config.toml
parallel_block = true
optimizer = "adam_variant"
schedule = "wsd"
MLP neurons of a small language model. Each row is named by its layer, matrix (up: input weights) and neuron, and shows model dimensions 16-143. Each number is 128 + 24 x the weight over its row's rms, rounded and kept within 0 to 255.
After each neuron's rows, "fires on" lists the tokens most often at its 100 highest values on Wikipedia text that the model never trained on; "fires after" lists the tokens most often just before its 100 highest values on Wikipedia text that the model never trained on.

L6.up109 [138 136 120 112 151 140  92 125  83 161 114 147 153 149 101  83 129 117 163 134 158 168 102 175 143  94 122 108  92 130 155  89 127 148 130 161 118 118 147 114 124 117 114  73 118 119 146 118 118 142 109 185 145 141 137 159 158 125 147 135 124 177 145 100 159 107  80 161  69  83 129 122 110 127 119 154 145 113 164 157  95 148 143 144 165 135 131 112 119 161 127 118 160 150  98 161 165 145 106 142 109 134 132  84 125 116 150 109 156  93  98 119 133 154 100 142 121 153 106 130 144  93 114 125 150 130  92 133]
fires on: "s", " on", "e", "in", " out", "on"
fires after: "-", " (", "(", " and"

L4.up16 [104 141 120 113  96 103  96 139 147 111 143  81  82 136 106 148 112 126 150 125 139 115 156 162  98 117 135 103  71 128 132 122 145 126 172 125 132  91 170 124  83 134 136 158 177 117 130 124 152 143 120 136 110 129 130 114 121  95  93 143 114 111  92 134 122 110  93 157 135 128 112 102 134 138 131 121 129 202 147 128 168 103 131 123  81 119 118 119 112 153 120 125 132 152 124 177 155 151  95 154 145 134 123 102 121 193 136 152 168  87 107 161 144 123 115 124 154  97 136 152 102 137  97 186  97 139 114 139]
fires on: "\n", " –", ":", ";"
fires after: " |", " medal", "---|---|---|---|", "|---|---|", " 2", " Website"

L9.up405 [166 120 156 160 128 127 177 131 155 147 112  98 139 134 113 147  91 103 120 129 124 139  88 150 166 107 171 140 143 116 121 146 127 126 103 147 149 137 140  80 172 136 135 115 143 106 107  76 125 164 164 117 132 148 138 130 132 118  90 101  86 136 123 132 157 114 118 127 144  92 169 134 106 165  72 123 115  83 156 123 146 132 132 151 150 121 133 108 178 142 123 160 121 149 130 172 148  89 115  83 123 133 143 120 131 130 134 114 142 114 139 132 102 179 122 140  98  99 124 105 142 129 124 103 129  64 130 109]
fires on: "\n", ".", " Public"
fires after: "\n", " U", "==", "-", "==="

L6.up393 [125 133 164 152 109 103 122 123 163 111 112 162  95 133 104 154 111 123 110 102 115  86 116 141 126 124 165 166  75 148 134 116  92 103 114 113 134 112 105 168 162 123 138 156 139 141 113 145 149 131 137 125 115  98 118 143 103 139 167 139 118 100 101 121 135 123 107 119 143  81 146  70  83 148 160 157 133 158 171 111  96 128 173 127 151 127 179 119  93 159 157 134 111 173 102  97 151 145 135  75  98 133 108 128 127 130 145  97 131 106 112 147 129 151 103 142  94 103 100 129 112 137 100 149 170 113  92 137]
fires on: "-", " of"
fires after: " Al", " re", " non", " al", " anti", " one"

L4.up143 [141 109 108 130 109 152 123 111 189 162 107 131 132  90 120  89 143 122 150  94 114 156 121 150 133 110 141 171 109 148 202 121 104 110 116 170 140  97 101 121 139  49 137 125 135 112 119 106 132 100 115 167 137  84 138 165 149 134 129  89  97 149 171  97 111 105 159 123 154 135 150 132 118 103 147 146 139  92 128 108 125 137 149  96 149 136 151 110 122 129 145 104  93 116  91 138 172 144 128 125 136 135 108 122 113 145 101 122  98 177 120 141  84 128 135 144 167 132 156 106 129 144 119 119 129 112 124 130]
fires on: ".", " following", "t"
fires after: " U", " the", " S", "S", " P"

L4.up153 [115 139 143 171 138 115 145 105 115 120 110 144 164 117 101 104 130 111 131 118 133 147 113 145 117 148 199 148 119 140 164  93 168 105 128 104 165 145 158 107 163 117 135  84 140 151 128  83 113 130 105 136 162 133 119 115 121  69 103 158 115 112  97 158 130 138 176 131 128 144  70 129 144 108 109 141 102 151 165 132 137 135 144 119 101 100 132 114 106 106 135 115 132 153 154  94 179 148 141 141 136 132 122 126 120 121 172 125 190 148  89 136 100 145  82 137 107 134 122 111 155 137 118 135 126 105 132 121]
fires on: " first", " second", " 1", " 8"
fires after: " the", "|", "The", " to"

L6.up340 [124 107 164 126 137 125 136 149 135 121  90 148 133 134 155 122 137  90 127 133 134 137 163 112 141 151 150 137 103 190 141 138 105 130 134 150  70 119 145 166 157 120 142 165 116 152 101 124 131 126 154 128 158 139 129 107 143 125 132 150 102 133 150 147 134 122 106 141 146 108 130  59 107 136 169 127 129  97 155 149 110 112 140 172 161  98 149 123 117 122 143 177  82 184 100 125 129 125 117  94 133 115 113 117 143 110 123 130 118 102 155  73 155 152  89 158 147  99 128 113 109 140 112 105 111 111 100  91]
fires on: "-", "Con", "Ra", " UTC"
fires after: " Al", " (", "-", " non", " al", " anti"

L6.up147 [158  96 139 154 145 117  74 121 142 166  93 156 139 155  91 141  78 134 100  90 131 133 109 156 133  97 159 124  79 138 125 136 110 122 102 144 153  90 135 134 155 129 148 111 101 119 114 152 125  67 122 115 152 133 123 153 177 139 145 114 149 143 102 138 168 101 135 147 103 160 143 110 106 159 117 132 171 113 143 133 113 143 154 123 145 128 135 111 132 145 107 113 112 138 129 129 134 150 134  79 160 153  81 143  93 148 109 105 151 141 156 157  68  95 160 100 126 105 149 132 151 124 165 115  88  87 116 120]
fires on: " a", " the", " Sam", "s", " an"
fires after: " in", " is", " In", "In", " |", ","

L9.up39 [ 79 126 141 152 170 154 124 127 103 119 147  48  80 159 112 153 123  60 125  97 123 104 127 142 160 127 150 119 117 156 145 136 153 147 114  78 128 123 141 145 123 126 103  97 160 130 133 157 140 109 119 128 134 143 151 161 144  88 120  89  98 126  95 111 177 176 117 153 124 130 142 135 156 154 131 117 166 122 132 118 123 150 131 133 125 123 121 131 175 112 123  95 111 173 127 165 148 147  90 106 141 146  94 129 110 137 121 121 106 146 120 140  94 129 165 156 154 101 110 102 148 143 139 114 140 118 127 141]
fires on: "\n", ".", " 4,", ","
fires after: " |"

L2.up213 [154  85 131 139 137 132 117 124 146 153 118 121 144 113 121 136 132 116 112 118 118 141 161 124 190 124 156 127 127 141 141 123 149 107 166 159 140 129 134 114 117 111 110 152  89  84  76 140 199 163 134 148 105 126 118 150 164 130  87 117 105 143  85 148 136 117 124 138 103 126 125 148 122 117 141 143 154 118 159  82 119 163 157 122 147 159 118 143 136 111 129 119 126  83 186 123 121 122 156 139 119 133 137 110 129 152 106 119 152 124  95 182  55 145 187 150  91  94 104  86  91 136 117 112 119 107 118 143]
fires on: ".", "AR", "A", "s", " Diego", "OV"
fires after: " D", "S", " C", " U", " San"

L2.up570 [147  98 139 142 148 156 131 139 126 176 105 142  91  98 127  89 119 118 154  96 165 149 126 142 146 157 138 116 160 164 121 101 127 110 181 104 168 108 157 132 148  84 133 147 134 107 111 112 149 152 148 131  74 124 105 113 108  98 118 144 106 141 112 137 140 164 119 135 124 110 110 132 138 125 130 118 106 131 171 140 107 157 106 105 167 161 109 123 102 134 133 165 133 129 125 123 159 128  89  83 128 116  97 105 151 135 160  78 146 166 131 131 100 177 121 134 135 101 121 133 136  93 114  90 138 107  97 126]
fires on: "==", " Party"
fires after: "\n", "-"

L10.up313 [125 119 124 144 136 118 105 123 130 110  96 149 140 131 132  88 166 129 130 132 171  87 134 161 161  86 146  83 125 176 106 109 177 121 143 103 134 107 138 125 117 116 149 106 131 141 144 115 119 129 114 114 183 135 149 150  89 112 107 158 140 138 147 120 150  96 164 172  99 155 127 131  97 121 127 157 155 138 140 162 127 136 126 111 117 165 110 183 137 132 106  96 134 139 103 140 143 124 151 134 111 135 134 126 134 132 103 131  71 113 150 176 113 120 163 121 123  77 117 134  78 139 144  94 126  99 131 166]
fires on: "\n", " on", " |"
fires after: " |", " m", ","

L6.up380 [126 133 141 177 136 161 134 122 130 153 109 134 154 151 117 139 111 109  98 123 150 151 119 120  95 113  94  71 120 133 111 131  93 138 118 139 135 102 111 112 148 100 144 114 188 130 141 141 134 115 104 148 109 123 131 146 101 130 179 121 128 157 137 136 165 181 120 118 107  94  78 159  98 134 167 119 147 151 132 127 136 113 104 117 150 157 108 120 174 138 183 171 103 140 130 129 147 169 100 109 151 117  80  98  99 135 110  89 118 116 116  97 132  57 129 123 106 134 122 146 124 144 118 165  79 111 118 128]
fires on: "\n", ".\"", "\"."
fires after: ".", ".\"", "\".", ":", " ==", "=="

L6.up618 [ 93 133 141 143 124 148 112 113  95 116  97 179 104 135 122 120 142 132 144 135 147 154 120 144 121 114 141 141 150 114  96 147  83 141 148 132  96  94 117 110 149 176 162 138 162 118 171 162 109 103 118 141  65 107  81 140 150  96 137 135 122 115  98 164 146 131 102 174 124 116 149  88 123 103 143 128 128 146 119 142 133 137 131 104 129 165 153 135 121  95 129 100 147 135 147 140 129 122 124 147 161 135 139  45 126 147  79 122 118 123 132 108 121 128 115 137  96 121 114 127 107 119 135 119 114 134 128 130]
fires on: "S", " 4", "i", "E", " R", "lu"
fires after: ".", "|", "\n"

L7.up80 [125 120 101 145 134 130 116  96 159 195 118 117 119  83 139 112 120 123  92 112 113 139 118 108 178  94 173 142  89 179 113 141 102 141 134 167 112 110  87 109 149 128 119 126 129  70 114 114 134 111 145 150 115 136 125 172 108 116 144 104 150 131 117 155 138 128 109  54 107 125 118 148 137 130 159 109 132 158 143  87 128 122 118  98 137 164 141 116 140 136 118 183 138 150 105 131 173 117 101 131  96 124 128 149 134 166 137 107 152 124  96 167  82 140 133 149 139 129  88 124 138 130 104 129 101 104 108 138]
fires on: "=", "born", "-", "\"", ":", " from"
fires after: "\n", " (", "="

L10.up139 [148 146 119 120 141  84 143 133 117 134 131 146 181 115 148 166 128 165 128 121 140 115 144 148 165 119 155  89 149 147 137  94  87  97 151 168  96 116 126 100 147  67 121  99 157 102 105 142 174 112 163 130 108 131 114 138 131 151 127 137 149 150 130 123 157 181 116 128 130 180 143 139 147 147  69  99 153  94 163 128 116 109 112 142 145  94 106 184 140 131 108 139 143 142 105 132 157 141 138 145  94 110 145 144 146 133 136  92 121 115 107 150  56 139 112 137 113 108 113 103 122 127 136 141 182  65  92 108]
fires on: " as", "-", " |", " As"
fires after: ",", "\n", "."

L10.up236 [146 127  77 120 115 129 132  83  75 160 138 127 167 125 127 127 102 149 149 139 112 107  79 140 130 145 177 124 141 129 138 118 142 136 147 141  99 137 123 159 209 122 138  91 154 107 156  92 125 149 120  83 130 163 145 124 149 106 146 135  92 151 115 155 155  97 118 166 114 157 108  56 161 145 126 133 123 126 136 145 137 104 181 103 128 116 102 121 122 133 173  93 146 129 141 117 114 146 112 125 135  80 118  96  96 106 155 173 128 142 130 144 126 104 134 152 110  87 107 126 111 126 147 157 122 124  98 142]
fires on: " |", "|", "\n"
fires after: "\n", " Pos"

L7.up179 [115 130 108 126 114 140 127  98 115 111 143 118 113 115 139 134 116 138 116 109 131 105  81  84 160 133 178 157 103 148  89 144 126 136 119 126 167 156 138 146 129 123 137  90 112  86 110 146 104 107  98 124 108 123  99 150 132 132 159 170 132 116  70 203 105 132 136 110 168  62 117  93 106 139 137 157 166 138 145 134 107 152 126 116 154 143 115 128 157 134  85 131 145 135 131 143 151  89 140 210 119 108 150  97 104  94 142 126 113 124 141 108 129 117 150 163 165 115 121 122 104 161 134 142 138 120 129 113]
fires on: " ", ":", " |"
fires after: "\n", "|", " hold"

L4.up233 [ 75 103 140 112 118 106 128 112 142 144 140 140  66 160 104 105  76 140 127 128 130 150 135 176 135 124 144 101 127 127 109  86  80 101 183  93 153  95 102 141 176 117 137 131 181 130 141 144 169 102 146 121 119 130 129 142 135 113 136 134  96 128 137 127 128 151 107 120  89 108 124 108 148 151 139 101 138 169 151  98 111 136 112 134 153 133 165 167 144 129 178 115 144 112 143 119 181 137 114 117  85 156 122  99 134 117 127 135 134 114 127 153 169 125 124 145 133 132  78 146 147 133 129 140 160 134  89 110]
fires on: "\n", " —", " debut", " date"
fires after: " |", " the", " The"

L4.up10 [103 105 133 158 126 138  93 100 135 149 138 139  68 109 133  93 132 141 121 138 108 137 139 146 139 116 135 120  96 170  83 112 140 135 148 180 123 122 100 150 156 146 134 102 147  97 170 151 108  92 102 162  92 142 139 172 163  61 126 147 125 107 118 103 122 136 101 131  88  62 128 122 111 133 184 105 154 129 127 181 101 178 143 160 148 157 133 107 134 103 149 151 132 123 155 107 156  86  96 143 126 122 120 104 129 117 129 132 124 119 109 109 129 128 151 122 107 126 151 134 112  97 135 148 138 130 130  81]
fires on: "B", "S", "N", "R", "P", "D"
fires after: "-", " \"", " (", " Mc", "\n", "==="

L7.up580 [140  96 122 157 131 137  99 123 150 179 139 158 127 140 146 126 121 151  89 134 109 132 110 135 140  89 154 120 102 171 134 130 116 126 102 115 157  89 139 144 120 189 121  90 169 149 158 103 143 117 154 121 128 106 103 117 141 111 131 131 139 123 147 130 133 122 106 126 112  85 151 153 119 114 107 117 165 104 145 154 120 169  89 137 146 176 138 134  79 147 126  84 112 133  82 137 157 155  92 131 107 167 118 103 127 136 127 126 110 137 115 132 119 128 102 116 131 122 180  97 116 126 144 130 162 107 116 117]
fires on: " in", "in", "a", "con", "pen", "e"
fires after: " (", "-", " \"", " dis", " and", "."

L6.up376 [149 146 131 138 163 124 155 132 150 151 138 131 118 124 111 114 102 137  75 127 117 168 127 118 157  71 133 125 152 156 130 112  96 141 152 164 162 106 119  98 118 133 117  98 158 114 110 121 132 136 122 116 119 121  89  85 146  89 157 123 141 107 119 118 150 147 128  60 144 115 142 185 121 122 148  73 104 125 126 120 119 126 109 105 115 165 147 135 144 107 131 175 166 145 135 126 136 112 133 137 126  88  89  90 148 126 105 120 122  98 131 122 138 165 112 105 152 134 111 104 201 147  75 175 134 120 111 118]
fires on: "-", " \"", "=", " History", " was"
fires after: "\n", ".", "=="

L4.up96 [ 89 142 151 176 122 134 148 102 116  95 141 129  97 116 127  98 126 157 118 142 162 115 122 127 146 145 152 167 160 173 151 137 104 101 153 116 174 114 146 101 142  79 133 112  94 199 145 120 112 130 126 140 134 112 143 117 132 142 135 128 103  95 104 139 153 150 155 150  90 136 123 142 159  87  99 148 136  88 140  84 153  99 147 174 147 130 177 117  94 142 123 125 129 124 159 144 155 121  81 103 105 143 123 148  93  87 144 120 138 134  92 138 121 105 130 111  95 119 125 155 151 119 123  92 132 101 133 133]
fires on: "s", " 1", " 10", "i", " time"
fires after: "|", "-", " the", "_{"

L6.up189 [133 126 140 107 140 151 138 106 115 114  92 155  84 140  97 141 110 155 141  99  98 133 134 146 165 127 122 141 115 159 101 110 105 151 169 125 170 118 125 148 174 124 134 108 128 144 139 137 119 118 180 154 104  99 119 159 146 122 101 117  79 159  84 112 116 136 138 154 134 158 181 159 140 146 115 123 119 124 168 158  81 171 164 155 148 148 128  88 128  78 138 142  90 111 155  97 157 175 115 139 148 119 129 104 165 127 142 169 151 135 101 139 118 143  82 162 141 118 126 117 153 114 112 133 125 116 130 127]
fires on: "s", "er", "b", "d", "n", "t"
fires after: " (", "(", "-", "F", "|"

L7.up398 [153 115 109 111 129 131 123  95 128 139 127 137 186 168 147 140  92 163 120 117 116 134  77 122 154  61 134  99 126 131 116 121 118 138 140 165 122 101  83 147 158 126 157 120 100 153 116 133 110 115 142 166 162 116 134 135 162 109  84 123 117 172 126 122 129  98 120  98 111  97 106 102 105 134 141 146 129  89 151 150 117 165 131 143 142 149 126 141 107 111 135  83 127 118 155 121 160 163 135 134 105 119 165 152  61 129 153 136  95 131 162 115 140 135 122 109 127 112  98 124 183 104 103 127 138 133 114 112]
fires on: "|", " |", ":"
fires after: "\n", " Team", "s"

L7.up86 [124  90 145 152 143 120 140 162 137 151 100 137 156 159 133 117 112 120 118  88 119 141 111 138 113 139 140 111 123 110 111 106 134 170 130 143  93 120 120 147 144 140 118 155 117 148 131 136 141 133 135 121 144  38 110 147 123 122 158  63 151 184 114  94 151 154 119 134 138 116 100 112 116  98 131  79 140 153  97 161 100 150 120 129 154 161  82 123 129 162 133 125 123 142  70 116 119 153 137 130 115 111  94 134 137  96 125 140  68 149 162 127 149 137 120 140 114 139 129  89 161 107  95 145 135 107 150 116]
fires on: " |", " —", "---|---|---|---|"
fires after: " |", " —", "---|---|---|---|"

L2.up432 [154 120  74 125 134 119 134 142 161 134 100 146 144 146 107  87 144  87 147 121 121 125 174 142 138 191 121 147 108 143  90 103 141  85 111 103 130 118 164 121 105 152 131 106 136  73 152 159 141 167 107 130 126 180 113 166  96 108 110 145 110 111 138 140 102 160 106 152 125 128 136 109 153 176 129  85 137 136 106 134 117 141 167 101 124 152 132 133 115  97 126 168 110 118 144 157 131 163 126 121  84 157  79 118 122 149 135 114 151 154 136 115 111  98 148 143 132 117  95 132 122 135 164 112 102 121 147 144]
fires on: "."
fires after: "S", " U", " Shu"

L6.up453 [121  81 153 150 176 110 132  77 114 132 135 121 103 100 137 150 143 126 139 113 144 193 138 142 118 135 151 111 122 199 127 118  61 116 149 153 129 117 115 120 121 128 169 106 136 129 143 135 130 148 136 141  93 116  98 147 134 125 136 111 134 159 122  81 107 124 109 102 131 110 100 160 164  79 118 131 188 132 121 121 143 132 120 130  84 168 103 120 113 126 131 133 115 169 104 123 139 164 101 115 137 151  89 154 134 199 130 119 156 135 109 112 140 122 135 122 120 139 149  93  93 109 122 123 151 138 140 146]
fires on: "'", "i", "m", "e", "com", "a"
fires after: ".", "_{", " ("

L9.up422 [113 135 124 135 107 149 131 131 134 173 136 113 112 117 137 164  83 153 121  86 104  99 110 116 136 107 155 131 147 156 152 102  74 150 151 134 114 104 111 161 120  98 149  91 167 144 144 118 143 107 113 141 144 123 100 187 155  97 128 163 117 134 161 141 155 121  99 115 155 158 151 154 121 146 153  97 131 131 117 129 139 103 121  97 124  98 141 148 131 120 114 107 134 112 117 102 159 136 122 127 175 114 105 131 134 142  92  92 145 135 121 100 139 129 154 117 116 117 114 135 151 182 139 188 101  96 113 133]
fires on: " the", " |", " War", ":", " Los"
fires after: " in", " of", " at", " World"